MLP neurons of a small language model. Each row is named by its layer, matrix (gate and up: input weights) and neuron, and shows model dimensions 48-143. Each number is 200 + 30 x the weight over its row's rms, rounded and kept within 0 to 999. A neuron's up and down rows have the sign that makes its largest values positive.
After each neuron's rows, "fires on" lists the tokens most often at its 100 highest values on Wikipedia text that the model never trained on; "fires after" lists the tokens most often just before its 100 highest values on Wikipedia text that the model never trained on. A number after a token or word is its count.

L3.gate82,237,173,192,264,135,160,212,161,185,226,234,194,227,197,220,164,229,196,219,200,235,192,194,205,184,223,151,196,208,163,216,215,195,199,198,236,187,232,208,214,199,227,185,165,237,236,216,237,259,232,254,141,146,210,237,192,215,206,238,180,194,213,221,261,192,220,180,214,176,224,193,179,228,203,160,150,161,201,254,211,164,237,192,188,248,161,201,187,194,205,223,165,189,190,221,139
L3.up82,191,142,261,289,186,188,214,156,187,196,169,214,185,240,225,197,214,137,159,176,138,171,203,209,234,255,206,199,216,179,171,224,231,224,217,206,150,201,206,187,255,194,214,200,214,167,202,263,184,140,274,216,187,234,247,190,150,171,217,159,177,211,192,227,208,214,193,177,205,177,192,178,214,220,130,183,202,143,226,223,144,219,198,199,242,166,255,150,211,167,228,206,241,225,204,152
fires on: "9" 82, "8" 11, ")\n\n" 5
fires after: "9" 93

L4.gate203,183,214,210,205,210,245,217,186,189,179,223,179,233,187,256,236,251,211,173,171,177,182,214,187,264,168,234,223,217,155,185,155,199,231,204,158,170,190,179,177,206,208,129,198,253,226,213,194,260,216,203,204,241,209,222,218,200,148,153,212,214,202,195,262,274,185,224,186,208,216,177,148,154,173,237,227,232,182,142,206,225,232,200,142,216,258,246,199,183,196,223,203,204,191,205,220
L4.up203,161,215,150,198,236,206,286,190,262,194,160,193,185,179,192,234,207,254,203,213,219,224,223,251,168,153,181,205,205,126,248,170,199,180,200,174,218,172,168,153,185,247,226,175,206,200,158,199,221,193,212,207,247,215,168,177,190,182,160,162,231,210,216,168,228,162,176,239,206,179,192,147,231,215,259,169,185,186,184,205,208,194,235,193,194,246,205,209,183,218,267,197,173,251,178,198
fires on: " January" 12, " March" 12, " June" 12, " December" 10, " October" 9, " July" 8
fires after: "2" 16, "3" 14, "4" 13, "7" 12, "5" 12, "6" 10

L10.gate273,184,179,224,215,166,135,226,190,152,245,229,208,185,258,179,185,210,182,188,227,150,210,184,199,215,172,204,176,193,209,150,150,227,222,212,213,204,174,167,209,177,225,196,156,246,167,199,180,158,173,222,235,228,192,246,169,184,198,200,190,223,202,246,230,254,202,167,202,224,218,194,176,213,222,227,230,193,234,228,205,204,168,265,200,197,228,202,158,208,254,221,260,214,215,247,218
L10.up273,182,208,154,223,146,178,268,203,227,169,210,182,252,202,164,226,157,163,173,198,211,229,186,242,175,233,206,223,159,243,274,176,214,189,272,217,191,190,142,223,188,225,207,207,200,189,186,244,191,222,254,193,214,222,144,177,251,255,258,163,167,228,248,182,215,165,223,221,196,228,233,196,205,175,230,185,186,163,151,199,236,204,217,148,186,166,180,219,191,199,216,185,176,236,232,179
fires on: " " 31, " |" 19, "1" 13, "4" 5
fires after: " |" 25, " " 23, "1" 8, ";" 6, "6" 5, "2" 4

L13.gate7,213,180,150,206,236,135,185,242,175,175,229,167,154,214,244,171,173,212,198,242,217,173,233,172,145,166,224,171,215,201,182,227,205,195,187,218,204,213,110,188,238,194,166,195,195,220,253,200,195,262,198,219,173,146,235,242,223,156,233,181,138,167,193,225,190,190,156,219,125,202,246,203,181,147,217,207,217,205,218,235,216,214,188,203,232,233,205,243,201,199,238,226,160,213,191,216
L13.up7,193,217,208,160,245,164,176,197,225,188,174,151,185,261,268,188,177,264,248,167,194,172,280,186,253,171,148,150,246,180,207,241,161,212,207,154,196,204,153,172,161,243,183,224,165,174,212,152,195,179,163,246,187,186,254,179,195,252,137,162,200,200,238,208,209,212,196,190,181,216,184,239,215,176,206,205,142,190,213,216,131,231,204,205,189,252,187,191,178,231,187,195,157,257,214,277
fires on: "1" 14, "0" 11, "." 10, "9" 10, " •" 6
fires after: "9" 18, "0" 13, "–" 9, "1" 8, "-" 8, "6" 7

L8.gate319,256,200,188,217,190,202,165,231,188,183,214,160,211,196,222,211,202,226,189,194,188,274,247,185,172,195,167,181,200,231,234,196,210,183,192,200,212,206,169,213,167,260,144,200,212,237,209,198,199,137,169,158,158,188,224,216,188,128,193,203,219,191,226,169,227,208,205,225,225,181,204,207,189,171,158,194,208,167,199,197,220,192,215,212,213,175,193,253,230,157,234,182,199,281,232,174
L8.up319,233,208,218,276,177,195,164,197,163,168,212,209,213,193,163,267,231,169,193,155,189,289,246,135,186,241,195,166,166,240,230,235,219,186,214,185,192,242,204,224,179,205,216,241,176,225,213,216,150,169,186,231,179,178,226,149,224,194,190,239,238,198,249,195,239,194,228,204,187,210,199,153,216,226,202,179,134,145,184,229,253,155,195,198,213,168,215,212,255,180,167,187,149,214,185,181
fires on: "7" 12, "9" 12, "6" 12, "2" 11, "4" 10, "5" 9
fires after: "0" 23, "9" 16, "2" 15, "1" 10, "4" 10, "5" 7

L10.gate88,208,189,226,240,180,233,216,177,199,148,152,198,250,183,233,156,223,214,203,244,232,222,235,140,184,183,231,149,200,187,184,216,167,232,178,206,251,151,187,231,229,162,164,219,198,238,232,153,202,233,148,225,158,234,228,231,248,194,178,192,219,247,174,226,250,207,225,227,152,173,217,188,187,204,229,164,241,149,219,146,172,180,162,245,206,218,202,212,191,207,203,179,252,165,224,231
L10.up88,170,172,206,238,209,143,224,245,162,162,245,208,211,128,212,199,240,208,200,149,255,175,174,135,191,238,195,213,195,195,217,217,241,244,172,239,176,208,160,192,134,173,184,204,190,233,191,182,202,252,237,213,218,250,143,193,218,192,203,164,204,234,198,224,191,206,204,199,177,177,176,250,193,236,239,205,199,217,182,223,194,213,219,172,256,164,179,211,218,242,217,200,193,156,191,213
fires on: " " 34, "-" 22, " |" 18, "–" 7, " ft" 5, " •" 5
fires after: " |" 19, ":" 14, "0" 12, "3" 9, "6" 7, "1" 6

L7.gate128,220,241,142,183,177,198,234,263,217,159,196,215,186,160,167,160,173,207,192,224,177,210,161,217,212,170,193,178,226,177,181,199,174,200,202,204,134,242,185,254,212,187,202,168,260,180,245,170,242,178,215,198,236,203,204,151,189,206,179,214,159,208,210,196,180,192,193,161,203,152,139,196,219,209,200,217,188,228,127,228,230,177,188,196,137,249,214,169,194,174,170,237,164,173,213,209
L7.up128,189,196,230,181,190,213,254,276,240,151,143,245,208,184,162,162,235,165,196,157,232,224,204,202,187,205,201,176,227,208,259,197,247,146,242,193,198,199,189,240,231,202,164,203,213,225,237,191,244,210,225,155,145,222,187,174,108,202,125,189,236,224,209,179,219,152,230,158,207,157,198,167,205,218,180,178,195,199,182,205,215,218,136,187,221,170,227,213,203,205,176,195,237,216,209,218
fires on: "9" 25, "0" 17, "8" 14, "7" 9, "6" 6, ":" 5
fires after: "0" 29, "1" 17, "9" 12, "4" 8, "2" 5, "5" 5

L10.gate69,230,176,227,210,210,212,235,213,211,181,180,227,241,191,202,199,193,214,132,168,181,197,161,240,212,248,164,151,207,148,196,228,212,201,155,141,210,192,242,202,234,276,230,171,236,228,209,185,197,171,205,192,210,188,233,199,203,222,180,162,214,200,230,197,267,214,194,98,176,209,198,214,228,174,243,216,191,205,209,167,195,215,202,189,207,160,218,172,178,231,200,172,172,217,193,210
L10.up69,227,263,228,243,214,221,221,224,218,186,204,144,122,169,228,225,198,173,225,170,210,218,218,178,203,221,177,249,180,197,177,155,212,200,189,217,173,222,161,231,185,165,151,215,171,203,235,199,240,210,171,207,224,169,203,160,150,229,198,276,230,183,238,205,211,208,238,181,142,145,146,200,171,211,256,156,188,181,227,260,196,187,235,205,176,276,239,187,195,198,195,186,138,163,186,187
fires on: " " 65, "0" 21, "9" 5
fires after: "," 29, "2" 21, " January" 10

L13.gate83,206,199,176,204,230,188,163,178,178,218,182,252,172,164,216,198,168,207,264,221,227,194,247,203,229,193,149,222,180,209,210,200,230,251,167,133,200,209,174,141,207,262,206,216,150,208,229,225,206,146,144,220,210,217,212,156,201,190,169,166,239,226,188,171,187,178,191,212,215,159,200,189,208,196,232,209,193,180,246,250,226,182,266,164,262,235,140,167,163,189,186,206,216,199,184,162
L13.up83,188,249,194,186,221,174,193,208,174,140,237,170,210,142,239,157,215,217,190,140,224,159,221,149,263,171,145,208,239,173,176,220,228,243,184,167,197,167,183,218,242,207,194,180,224,211,168,205,169,211,182,192,210,184,191,211,199,248,184,177,176,216,237,169,180,220,210,198,162,167,231,223,179,175,185,208,213,140,181,249,225,208,217,204,192,205,232,186,199,189,209,185,277,222,194,183
fires on: "1" 29, "9" 20, " " 12, "0" 10, " res" 6, "8" 4
fires after: "1" 17, "9" 14, "–" 13, " " 13, "2" 8, "|" 7

L4.gate283,181,150,159,236,199,207,200,285,168,189,185,174,184,224,181,226,207,240,166,152,160,183,224,236,238,158,212,198,207,163,213,205,174,176,229,235,142,202,204,226,199,202,248,219,238,197,187,235,188,149,243,216,278,207,165,171,192,148,186,183,208,187,263,186,217,205,185,237,196,187,155,182,167,193,195,225,181,236,170,176,227,223,201,210,147,201,190,146,210,229,189,174,231,210,217,197
L4.up283,190,211,204,176,196,195,213,205,199,237,166,188,222,206,197,245,178,188,172,183,164,238,176,186,209,208,205,188,194,268,192,212,201,182,260,249,295,231,203,148,208,149,229,195,201,175,222,193,199,162,234,190,247,218,263,177,182,223,188,157,196,212,180,199,286,184,192,189,258,199,243,172,192,215,187,188,141,186,161,218,220,238,211,232,211,245,163,237,190,177,206,197,152,150,229,189
fires on: "1" 47, "0" 20, "4" 9, "2" 7, "erman" 5
fires after: "9" 40, "8" 29, "6" 9, " H" 5

L13.gate176,225,173,186,191,176,134,221,196,264,202,172,185,154,159,190,213,200,164,137,230,204,221,171,226,203,174,237,209,190,186,205,201,273,229,226,211,210,230,224,177,182,213,200,196,232,263,204,130,196,171,216,185,212,149,171,194,185,263,200,206,240,227,210,207,282,222,160,252,216,184,175,136,186,223,222,174,196,233,240,182,229,200,171,201,189,246,132,170,168,170,214,204,215,145,190,196
L13.up176,203,171,219,215,177,173,201,214,264,163,166,243,156,201,230,229,210,244,133,192,143,253,211,211,231,184,212,202,232,171,231,183,226,180,139,209,246,165,208,163,226,176,225,193,261,247,193,187,206,194,237,185,247,151,163,199,210,246,220,223,248,163,192,187,265,170,137,235,194,199,176,174,149,202,189,187,187,224,245,214,192,212,225,218,196,202,178,185,162,137,158,149,198,158,145,169
fires on: "1" 29, "2" 18, "9" 10, "4" 8, "0" 8, "5" 7
fires after: " " 32, "1" 29, "2" 14, "born" 4

L13.gate265,217,195,199,200,164,194,211,185,171,223,176,144,154,198,185,223,232,265,210,186,175,250,213,181,140,204,175,155,181,175,249,155,157,203,172,214,218,252,166,222,193,203,173,144,177,194,236,250,204,180,182,207,166,192,202,220,263,186,225,221,198,193,125,189,188,155,189,188,158,184,199,225,190,155,163,212,216,179,211,191,265,209,219,207,277,227,141,200,184,156,203,183,232,231,197,221
L13.up265,169,283,245,204,180,230,245,187,208,154,173,174,168,209,241,204,206,198,232,168,145,237,155,181,227,195,210,149,148,226,170,203,234,149,202,217,208,179,200,195,262,214,196,178,225,165,142,191,168,212,210,142,190,185,205,216,183,184,195,230,189,228,176,223,215,198,186,230,148,162,226,203,221,209,203,201,243,203,193,144,212,176,213,213,223,183,138,180,247,169,190,239,214,200,202,210
fires on: "5" 14, "4" 11, "3" 10, "0" 9, "7" 9, "9" 9
fires after: "1" 18, "0" 14, "9" 10, "5" 9, "6" 8, "2" 8

L6.gate240,254,176,213,260,160,185,186,234,234,171,200,156,205,232,164,202,207,186,212,209,164,197,179,156,176,196,236,220,176,186,200,245,206,230,185,200,185,262,225,214,201,237,158,232,196,157,212,198,160,209,186,243,243,150,238,180,185,240,240,207,176,169,243,214,262,200,214,188,190,195,187,187,186,206,155,225,194,196,217,176,225,229,179,202,161,210,200,210,206,191,232,209,203,218,235,212
L6.up240,166,157,197,205,197,132,162,187,196,167,163,181,220,150,157,214,218,270,278,174,171,209,197,211,224,195,200,174,219,221,213,227,211,167,193,236,209,226,246,160,182,197,182,195,221,232,190,152,202,161,212,209,210,173,229,198,175,153,200,168,210,199,216,206,251,220,244,168,195,189,197,156,210,206,198,179,168,268,176,193,257,179,217,144,201,149,147,144,183,202,231,263,176,199,226,182
fires on: "9" 18, "8" 15, "2" 11, "3" 11, "6" 8
fires after: "2" 23, "1" 21, "9" 11, "0" 10, "6" 9

L6.gate306,201,170,193,172,233,219,222,182,210,185,179,170,230,244,208,210,232,225,134,196,211,241,194,200,175,183,180,244,166,170,211,209,207,211,197,175,242,138,199,200,228,207,167,225,216,204,193,200,213,229,126,217,238,163,244,207,172,223,181,192,225,186,183,226,225,175,226,177,209,216,184,202,231,194,214,137,272,171,193,199,200,235,252,219,188,201,157,239,219,171,223,176,263,190,162,244
L6.up306,187,150,203,230,175,195,216,212,202,213,207,149,216,233,200,170,257,184,173,226,171,203,190,192,185,241,170,196,211,142,210,216,200,208,188,220,247,171,181,227,197,203,232,201,216,223,168,133,185,246,237,174,208,249,225,183,251,210,153,207,226,221,226,181,195,220,184,203,182,193,195,137,211,203,201,220,206,202,202,162,243,162,147,193,207,153,219,233,158,238,235,147,221,223,162,195
fires on: " ft" 12, " June" 11, " March" 11, " January" 10, " October" 8, " December" 8
fires after: "4" 17, "2" 15, "5" 13, "1" 11, "3" 10, "6" 8

L2.gate112,184,133,211,210,233,218,209,221,222,210,195,186,219,228,216,177,224,197,231,152,197,202,233,190,192,207,194,214,234,212,215,213,187,162,217,215,202,197,170,180,261,217,267,158,200,146,213,184,229,233,188,148,206,204,247,247,169,197,160,108,205,150,228,202,197,187,210,203,190,150,172,205,190,217,153,175,183,178,209,205,181,249,162,239,155,197,164,175,178,189,247,171,199,212,207,186
L2.up112,194,205,233,196,217,228,273,210,224,206,221,146,251,197,179,167,193,186,232,177,205,213,249,182,160,223,202,176,224,219,173,219,189,182,219,157,211,174,202,150,256,183,194,185,240,141,193,215,225,182,275,189,94,189,214,244,269,192,199,192,192,146,177,190,284,201,154,244,182,181,192,171,201,215,164,223,218,200,166,212,189,234,137,236,191,152,185,212,195,180,235,226,194,193,262,209
fires on: "9" 40, "4" 19, "7" 18, "5" 16, "8" 7
fires after: "9" 66, "8" 34

L13.gate113,204,188,271,146,196,162,169,189,208,192,184,175,235,241,218,263,232,227,201,243,226,163,247,172,195,170,232,217,210,129,254,181,147,175,199,225,187,215,200,217,176,277,201,206,241,179,201,233,191,165,212,162,207,212,153,177,213,202,220,146,195,157,245,181,177,202,240,155,148,220,190,203,223,200,141,227,212,183,183,173,126,243,174,170,213,228,214,162,238,217,190,179,174,201,182,183
L13.up113,203,220,237,173,182,195,212,167,204,185,196,135,198,237,203,201,192,231,203,206,210,161,264,209,181,143,221,166,220,248,214,171,209,191,218,220,188,228,216,245,182,261,182,158,217,252,214,210,187,160,268,176,251,231,206,187,141,215,182,163,200,211,187,207,235,222,187,225,140,161,177,178,258,155,262,179,167,109,208,190,183,158,209,190,197,183,247,245,201,150,192,203,147,172,199,212
fires on: "," 30, "1" 17, "8" 12, "9" 10, "5" 8, "6" 7
fires after: "9" 24, "0" 21, "8" 16, "6" 7, "7" 7, "1" 6

L13.gate0,226,212,228,124,184,190,207,152,168,167,121,226,226,180,227,170,186,225,184,240,226,244,177,208,209,224,191,174,227,176,181,240,169,221,233,152,232,172,215,179,189,212,118,217,201,176,260,228,213,153,196,156,183,205,184,252,189,168,201,187,205,170,195,215,237,180,232,194,155,165,197,194,168,242,251,282,203,211,213,231,190,204,183,198,176,234,220,158,230,198,229,193,214,188,177,177
L13.up0,250,184,252,165,219,227,186,195,234,192,184,226,196,195,202,172,243,214,155,165,261,257,162,177,201,147,173,248,250,198,163,222,178,207,191,181,192,214,200,174,203,205,162,210,194,208,216,180,245,192,241,179,181,146,158,167,165,167,191,205,176,194,229,224,166,222,172,168,242,210,145,224,220,166,194,188,238,179,231,167,187,190,196,226,261,221,176,247,144,181,208,160,161,217,212,251
fires on: "3" 17, "0" 15, "4" 10, "2" 10, "1" 10, "5" 9
fires after: " " 45, "1" 11, "3" 10, "5" 4, "0" 4, "2" 4

L13.gate40,203,185,231,193,225,248,171,184,206,228,164,160,221,200,187,231,181,186,162,164,245,149,220,175,238,187,209,219,173,191,206,170,230,236,208,175,267,181,223,196,180,208,208,142,214,169,176,182,237,142,221,171,224,309,264,190,196,193,183,198,278,249,195,178,224,205,168,205,171,243,171,182,189,218,213,192,204,173,210,181,171,215,193,184,195,155,187,147,197,202,215,158,218,188,169,166
L13.up40,147,206,185,170,186,193,261,146,197,173,202,174,210,218,231,162,204,194,223,143,246,220,251,181,228,152,167,283,195,190,192,205,197,242,219,126,221,200,207,176,230,173,205,202,169,173,187,214,223,238,172,222,234,229,200,153,216,230,184,163,200,235,208,212,166,229,158,221,170,255,134,213,189,186,216,208,186,177,234,242,162,181,225,171,252,191,176,210,130,203,214,183,164,214,191,189
fires on: "9" 26, " " 20, "1" 17, "0" 11, "8" 7, "2" 4
fires after: "1" 26, "|" 15, "0" 12, "–" 11, "9" 11, " " 9

L10.gate206,263,199,221,198,192,196,224,208,213,188,216,140,209,219,197,204,188,235,193,207,246,182,172,163,181,189,168,202,207,215,235,225,218,225,206,181,192,202,195,192,220,254,162,235,191,220,245,177,229,245,268,159,180,196,199,214,275,182,180,225,156,191,199,219,201,189,152,146,209,196,204,176,183,215,172,195,193,209,236,190,174,196,188,192,160,180,193,232,253,169,191,185,166,201,123,156
L10.up206,256,154,233,172,192,189,173,216,253,164,200,214,207,189,129,243,213,154,210,226,200,250,232,233,212,206,247,232,194,192,185,249,264,245,234,191,206,226,206,189,214,159,181,202,266,225,193,219,243,189,202,225,218,261,232,201,169,180,197,201,218,230,186,269,241,173,219,197,220,191,215,213,180,229,222,197,152,186,244,206,225,143,264,208,189,214,182,163,189,242,195,255,187,244,235,163
fires on: "9" 20, "4" 17, "8" 15, "1" 12, "6" 7, "2" 6
fires after: "." 57, "3" 7

L9.gate63,164,228,237,173,204,176,183,225,179,214,231,137,200,208,232,168,185,217,213,195,164,232,210,203,178,265,197,186,259,207,198,231,173,234,230,193,215,200,180,200,189,195,173,188,205,228,218,174,185,207,187,251,230,179,154,215,232,198,211,197,235,188,233,185,240,232,166,161,173,199,214,210,229,173,189,173,208,195,227,199,224,200,228,217,207,202,179,188,129,230,207,214,221,218,201,132
L9.up63,202,242,135,190,163,163,185,200,212,198,208,200,160,217,173,183,191,209,188,130,128,245,256,186,216,265,200,160,203,273,241,253,145,205,274,186,157,192,190,215,229,215,188,189,203,246,206,138,172,193,137,168,200,202,197,231,184,201,227,149,181,185,227,185,219,231,162,156,197,221,208,183,163,207,206,165,180,182,206,188,209,154,150,200,202,152,214,230,174,238,193,174,200,196,216,203
fires on: "1" 51, "0" 35, "9" 7
fires after: "0" 83, "9" 15

L2.gate179,211,202,214,168,260,241,199,193,162,204,179,183,225,191,224,159,173,239,197,235,221,178,219,227,192,222,179,205,211,207,187,181,201,258,162,130,189,226,280,186,195,164,236,200,215,190,164,263,166,270,237,280,215,146,183,188,161,211,184,224,194,184,248,183,172,174,203,250,177,184,233,195,228,184,198,207,192,208,154,176,198,219,164,185,182,262,116,193,202,199,157,168,185,187,204,241
L2.up179,208,273,172,244,235,248,219,193,177,192,199,202,239,206,173,173,126,172,178,180,195,240,259,204,201,250,240,235,182,211,215,193,208,263,238,165,199,214,192,149,194,193,201,243,268,163,139,197,190,208,186,236,188,194,171,179,202,238,187,230,231,210,200,191,140,219,165,223,189,155,181,200,233,222,248,224,206,202,201,180,236,231,221,224,217,238,153,248,206,222,237,185,194,170,154,198
fires on: "1" 91, "2" 7
fires after: "0" 100

L9.gate256,196,203,188,199,178,184,212,164,213,187,192,248,195,188,187,208,179,241,220,199,200,178,225,210,147,187,241,165,121,126,210,216,209,205,275,163,246,161,198,164,229,236,135,197,206,234,236,155,207,186,202,217,173,229,208,202,223,201,178,212,182,249,254,221,172,190,226,233,180,182,204,211,240,190,168,243,213,256,253,228,143,225,194,232,170,148,189,234,190,253,185,206,194,207,195,198
L9.up256,223,180,188,234,207,192,205,177,147,280,166,276,230,230,198,193,173,201,265,209,218,213,182,210,225,200,189,186,187,236,209,212,244,179,236,212,190,152,187,138,184,220,214,241,241,251,174,211,214,180,216,141,199,195,224,151,203,202,168,198,180,188,156,239,178,241,196,208,150,138,220,133,179,212,230,168,233,214,200,217,227,142,206,185,192,143,236,182,200,212,193,220,202,232,228,177
fires on: "4" 20, "5" 14, "0" 7, "au" 6, "7" 6, "8" 6
fires after: " " 38, "." 15, "1" 7, " l" 5

L7.gate179,196,230,245,203,217,216,214,168,192,226,191,220,183,147,226,180,214,228,218,189,199,284,174,179,202,170,246,191,212,230,179,191,237,221,269,224,174,243,209,165,172,193,213,239,235,220,241,199,252,188,195,275,175,217,186,205,208,230,182,256,195,173,164,190,179,192,226,148,155,245,227,259,206,193,191,164,148,206,164,192,242,213,237,208,188,171,192,203,154,223,179,181,227,199,201,170
L7.up179,205,217,185,216,229,159,163,220,169,240,215,244,215,175,204,216,182,295,251,202,191,274,222,186,194,223,203,178,190,271,178,165,162,190,206,186,198,166,186,215,198,233,197,209,235,224,188,162,240,181,240,244,176,181,208,126,189,222,252,162,226,187,204,183,214,204,201,210,191,268,194,202,205,179,200,211,177,182,194,250,252,183,232,218,215,240,190,180,200,236,215,209,232,176,196,200
fires on: " " 95
fires after: "," 47, " November" 7, " June" 6, " April" 5, " March" 5

L4.gate66,159,240,229,235,235,224,221,188,136,197,223,187,197,189,210,198,202,235,199,201,147,195,177,238,220,292,238,228,203,241,226,205,200,172,217,184,164,217,204,220,234,134,214,197,236,194,147,213,172,235,227,282,172,197,209,138,134,189,179,178,170,195,197,219,147,244,171,181,137,200,211,238,178,163,187,224,170,177,206,172,199,246,195,178,197,196,146,265,176,254,183,182,202,210,235,182
L4.up66,155,229,182,220,181,239,189,185,210,155,220,136,238,151,174,169,164,230,213,240,200,150,196,250,202,257,225,190,210,204,174,167,186,216,171,191,200,206,194,158,258,155,194,187,221,261,182,194,243,208,248,233,153,140,218,170,219,211,157,208,230,189,204,192,205,184,147,241,136,224,226,173,180,194,211,263,175,166,211,170,222,234,161,208,205,166,158,229,246,231,220,207,220,230,193,216
fires on: "2" 100
fires after: "0" 100

L10.gate45,207,175,218,185,166,246,241,191,189,209,164,195,240,212,270,230,221,177,213,163,233,195,252,231,199,158,180,146,189,200,191,203,233,165,160,164,183,206,199,204,193,212,181,272,161,207,183,179,204,189,115,203,208,169,187,199,243,197,275,243,237,163,209,217,205,165,226,217,225,191,174,185,188,200,205,214,197,249,241,177,210,220,170,258,204,215,205,201,189,190,209,176,215,221,165,221
L10.up45,196,179,177,231,227,237,166,212,184,179,202,199,241,149,199,212,141,248,170,116,210,255,181,229,212,251,212,253,176,205,134,213,214,172,222,177,145,227,231,208,224,236,222,221,161,226,217,193,167,171,208,243,156,213,200,172,192,188,167,194,213,123,154,184,217,213,158,224,214,217,188,193,189,182,150,176,166,186,163,243,193,232,164,216,226,198,209,234,209,186,192,230,167,198,208,185
fires on: " " 77, "0" 10, "2" 6
fires after: "," 52, "2" 9, " " 6, " March" 5, " January" 4

L13.gate224,192,187,181,199,160,212,288,189,219,222,133,157,222,227,196,214,227,179,234,193,258,223,211,187,160,203,233,144,268,136,141,205,165,193,180,203,195,177,214,232,233,222,171,182,214,207,230,203,189,184,236,187,213,184,215,221,179,189,190,190,162,218,164,195,225,188,217,197,173,172,167,222,172,171,144,251,233,197,205,216,230,200,250,169,175,213,187,206,202,203,281,158,184,186,216,210
L13.up224,238,217,236,197,283,180,206,223,202,239,164,157,248,149,166,222,186,230,185,234,257,194,201,122,182,223,165,179,192,264,170,193,152,165,169,197,168,208,209,187,185,223,168,168,247,202,149,216,192,175,154,198,221,184,226,203,197,221,207,224,212,180,224,212,223,150,193,193,199,241,243,143,239,221,162,147,205,210,181,212,183,212,146,160,179,226,189,254,187,201,224,246,203,226,205,197
fires on: "0" 21, "8" 17, "3" 13, "6" 10, "9" 8
fires after: "1" 35, "2" 34, " " 19, "3" 9

L3.gate291,235,198,183,223,223,220,219,227,205,231,216,247,182,222,216,186,196,238,231,229,202,238,195,210,189,198,195,191,206,204,193,216,197,200,241,187,237,241,233,184,178,197,261,126,191,181,208,152,227,218,215,187,199,214,206,241,165,264,191,160,201,180,205,229,277,177,180,259,257,177,190,140,172,147,185,167,235,234,146,171,182,230,166,166,186,254,200,188,157,188,205,187,217,261,228,212
L3.up291,236,132,189,203,164,225,160,217,194,235,215,179,212,184,162,221,239,177,201,186,181,163,153,189,155,183,171,170,188,236,186,201,191,188,219,206,211,188,206,206,193,166,221,224,234,215,225,142,226,156,206,163,202,198,226,219,236,214,213,203,252,175,192,199,282,164,185,206,239,183,181,159,190,172,191,152,207,177,227,136,202,238,135,180,249,172,210,187,202,200,159,178,224,196,221,171
fires on: "9" 33, "3" 15, "8" 11, "4" 8
fires after: "6" 30, "5" 23, "8" 20, "7" 16, "4" 7

L9.gate70,251,175,207,228,148,216,221,204,188,160,197,224,177,125,173,182,192,163,187,161,168,213,275,179,247,167,179,197,189,176,189,192,182,170,222,254,235,207,209,170,161,276,220,234,196,191,198,203,141,188,128,227,162,226,174,182,200,218,209,172,190,214,198,199,221,185,219,162,233,247,144,225,227,224,210,204,172,199,176,234,196,208,246,230,219,191,199,220,184,221,194,258,180,146,231,171
L9.up70,169,168,199,192,191,174,195,218,192,193,226,219,168,159,201,224,214,157,184,201,197,250,197,176,209,187,169,173,215,206,184,186,201,213,204,225,177,183,215,193,182,218,176,227,220,248,150,236,204,187,201,193,223,222,223,210,170,192,250,224,205,186,208,212,260,182,220,222,202,214,177,208,200,194,244,180,154,239,186,209,238,218,206,245,275,147,147,164,172,123,202,187,245,141,196,205
fires on: " " 23, " |" 18, "1" 16, "4" 12, "6" 5
fires after: " " 32, " |" 23, "," 9, "4" 7, "9" 6, "3" 4

L3.gate243,174,185,209,181,251,199,225,209,172,192,215,169,223,227,235,196,218,235,172,272,200,219,199,254,169,231,211,219,146,177,150,189,163,217,174,168,160,189,195,205,228,232,167,237,208,210,193,172,193,166,200,164,251,176,165,172,208,213,193,240,219,207,254,249,246,190,199,145,239,210,203,235,184,166,176,174,206,201,193,152,170,176,155,154,185,278,144,193,160,176,160,217,183,152,188,198
L3.up243,171,227,173,217,191,242,264,169,158,195,127,186,203,215,173,180,153,179,243,208,227,202,222,185,187,246,214,166,189,169,211,180,182,182,240,163,154,189,194,245,208,190,245,205,183,169,196,198,185,192,204,181,145,180,200,176,156,220,188,194,213,247,238,225,235,230,179,176,256,129,174,174,226,236,229,185,211,202,251,212,214,196,166,230,158,201,241,212,187,170,204,228,175,207,236,223
fires on: "9" 80, "0" 19
fires after: "9" 68, "1" 12, "0" 7, "2" 6, "°" 5